MLP neurons of a small language model. Each row is named by its layer, matrix (down: output weights) and neuron, and shows model dimensions 64-191. Each number is 200 + 30 x the weight over its row's rms, rounded and kept within 0 to 999. A neuron's up and down rows have the sign that makes its largest values positive.
After each neuron's rows, "raises" lists the tokens whose logits its output raises most directly, leaving later layers aside; "fires before" lists the tokens most often just after its 100 highest values on Wikipedia text that the model never trained on.

L7.down615,217,192,183,199,174,203,246,201,194,209,168,141,219,172,219,252,207,236,247,248,201,226,203,194,207,248,211,182,189,259,246,184,209,163,181,208,150,188,197,173,229,139,168,166,235,180,161,202,187,179,190,189,181,217,214,149,165,223,255,163,204,174,218,174,210,140,205,152,226,180,163,178,184,203,197,254,161,217,201,251,241,218,137,216,147,193,258,246,165,229,234,194,149,180,229,213,155,192,257,145,214,155,253,173,181,234,202,179,197,189,197,195,229,258,185,223,184,182,131,244,188,175,189,232,204,246,217,181
raises: "|", "|---|", "ao", "====", "]"
fires before: "\n", "-", "|"

L5.down603,238,222,168,172,182,180,199,166,216,171,206,180,237,206,217,197,194,241,197,234,213,203,160,198,208,220,166,203,244,180,180,190,173,179,158,196,194,221,171,169,198,226,175,247,211,206,187,235,153,247,218,179,233,219,249,159,157,170,264,150,148,203,143,263,180,168,176,219,200,201,210,199,207,219,214,117,214,219,193,212,240,217,184,238,227,203,166,177,208,183,185,214,148,179,203,157,191,221,179,200,239,168,214,198,223,219,192,210,233,221,169,131,199,179,185,212,189,165,213,213,238,204,197,220,210,204,185,232
raises: "–19", "–10", "–20", "?", "–9"
fires before: " |", ":", " October", " February"

L11.down46,178,143,163,219,197,244,215,178,157,185,232,202,189,204,220,191,180,217,151,190,158,190,158,180,196,174,202,198,126,200,168,232,183,245,215,165,175,153,245,157,157,249,197,160,243,178,201,177,160,198,214,228,166,192,209,189,150,225,166,217,215,172,164,214,213,218,158,238,176,181,168,197,223,226,224,179,295,213,221,289,209,144,200,155,239,213,238,174,245,248,199,167,161,207,178,222,202,213,226,212,242,195,243,194,215,215,206,135,222,168,229,176,225,185,200,175,137,248,205,250,199,227,180,127,211,165,181,160
raises: "s", "sion", "ians", "se", "ser"
fires before: "s"

L13.down294,204,200,172,184,239,222,210,208,173,225,210,188,161,195,194,197,168,149,223,144,250,269,193,235,220,200,178,182,208,217,158,171,184,192,217,146,206,205,134,220,109,186,241,225,177,177,184,213,239,175,160,167,199,236,172,204,239,179,210,168,218,133,250,216,207,183,142,239,151,171,187,171,188,222,214,187,206,200,186,208,231,141,218,143,188,193,200,175,176,201,208,207,178,182,267,245,135,250,152,228,192,216,129,256,208,221,185,229,228,174,212,239,228,237,179,226,229,259,156,189,182,262,165,184,213,225,246,214
raises: "'", "’", "ten", "atus", "hair"
fires before: "'", "|", " of"

L7.down581,178,153,272,192,164,217,222,219,190,157,184,191,139,171,213,230,188,175,169,157,196,184,125,242,184,205,220,237,200,209,151,239,178,223,189,288,189,150,234,229,189,243,220,163,166,240,211,232,215,282,110,139,193,177,207,234,195,195,175,213,182,237,236,150,208,197,195,190,199,212,168,195,238,203,192,237,246,223,184,222,156,207,179,175,197,200,235,195,240,196,152,206,191,236,171,179,161,218,173,188,211,218,194,234,178,197,201,180,204,198,165,194,191,199,241,195,207,227,222,223,169,260,220,206,237,146,176,169
raises: "l", "n", "em", "s", "h"
fires before: "s"

L10.down66,219,169,193,237,139,160,251,153,147,198,201,156,195,226,209,207,181,192,269,183,226,216,189,161,227,223,156,214,160,216,245,212,172,168,158,256,155,215,187,211,165,161,216,218,190,188,187,158,185,175,183,213,131,216,220,181,187,196,195,215,218,171,263,166,159,240,229,213,206,168,185,228,225,200,218,202,184,206,212,158,182,215,223,194,196,191,173,216,194,222,242,241,229,176,152,173,155,201,244,191,204,193,242,234,183,204,198,139,225,163,253,206,228,180,136,174,188,217,187,197,218,190,192,195,177,200,169,179
raises: "$", "sol", "\n", "he", "emp"
fires before: "\n", "|", "$", "-"

L13.down563,225,174,222,238,199,150,192,235,223,190,205,152,181,192,209,165,206,204,186,242,238,253,244,201,172,224,192,244,220,182,193,147,217,203,201,219,189,170,244,153,236,194,160,189,217,208,175,197,181,181,176,245,190,146,254,163,179,193,200,263,197,204,207,215,198,184,188,229,199,240,256,144,195,195,215,200,232,190,273,216,198,223,190,157,158,244,191,178,178,196,199,194,196,197,237,146,203,228,243,168,207,165,205,207,220,220,238,231,275,232,226,181,207,232,209,234,203,201,202,172,182,234,215,183,175,250,176,195
raises: ".", ".”", ".\"", " 1945.", " 2018."
fires before: "."

L13.down108,188,179,170,193,196,225,173,237,190,190,189,180,150,176,235,155,248,225,197,166,208,193,243,221,214,180,226,167,201,234,161,194,223,197,200,206,208,207,230,213,167,188,179,172,227,129,264,211,198,200,174,245,180,184,262,169,214,124,206,191,245,175,212,191,210,220,177,203,181,176,267,184,220,185,190,249,168,182,111,219,246,205,195,172,233,202,193,181,219,187,233,221,168,195,240,160,204,196,218,190,237,208,216,172,203,230,225,186,187,230,179,180,139,238,186,236,211,204,261,185,204,238,187,189,218,206,150,189
raises: ".", ").", "2.", ";", "ette"
fires before: "."

L13.down318,205,155,148,216,222,194,176,232,166,159,199,228,218,202,215,177,201,222,193,260,161,245,219,191,204,137,195,203,185,202,179,213,173,200,209,205,175,205,198,129,202,211,205,225,182,193,198,202,193,188,221,205,222,243,177,220,214,238,210,178,189,200,192,217,168,183,247,133,228,172,191,172,222,205,236,212,203,194,228,231,211,275,219,218,212,148,175,198,121,169,184,220,182,167,114,128,169,207,158,214,233,168,234,146,201,195,210,165,224,250,247,238,204,264,204,184,173,214,189,202,229,189,189,206,169,205,159,232
raises: "|", "|---|---|---|", "):", "\n", " Caucus"
fires before: "|", "\n"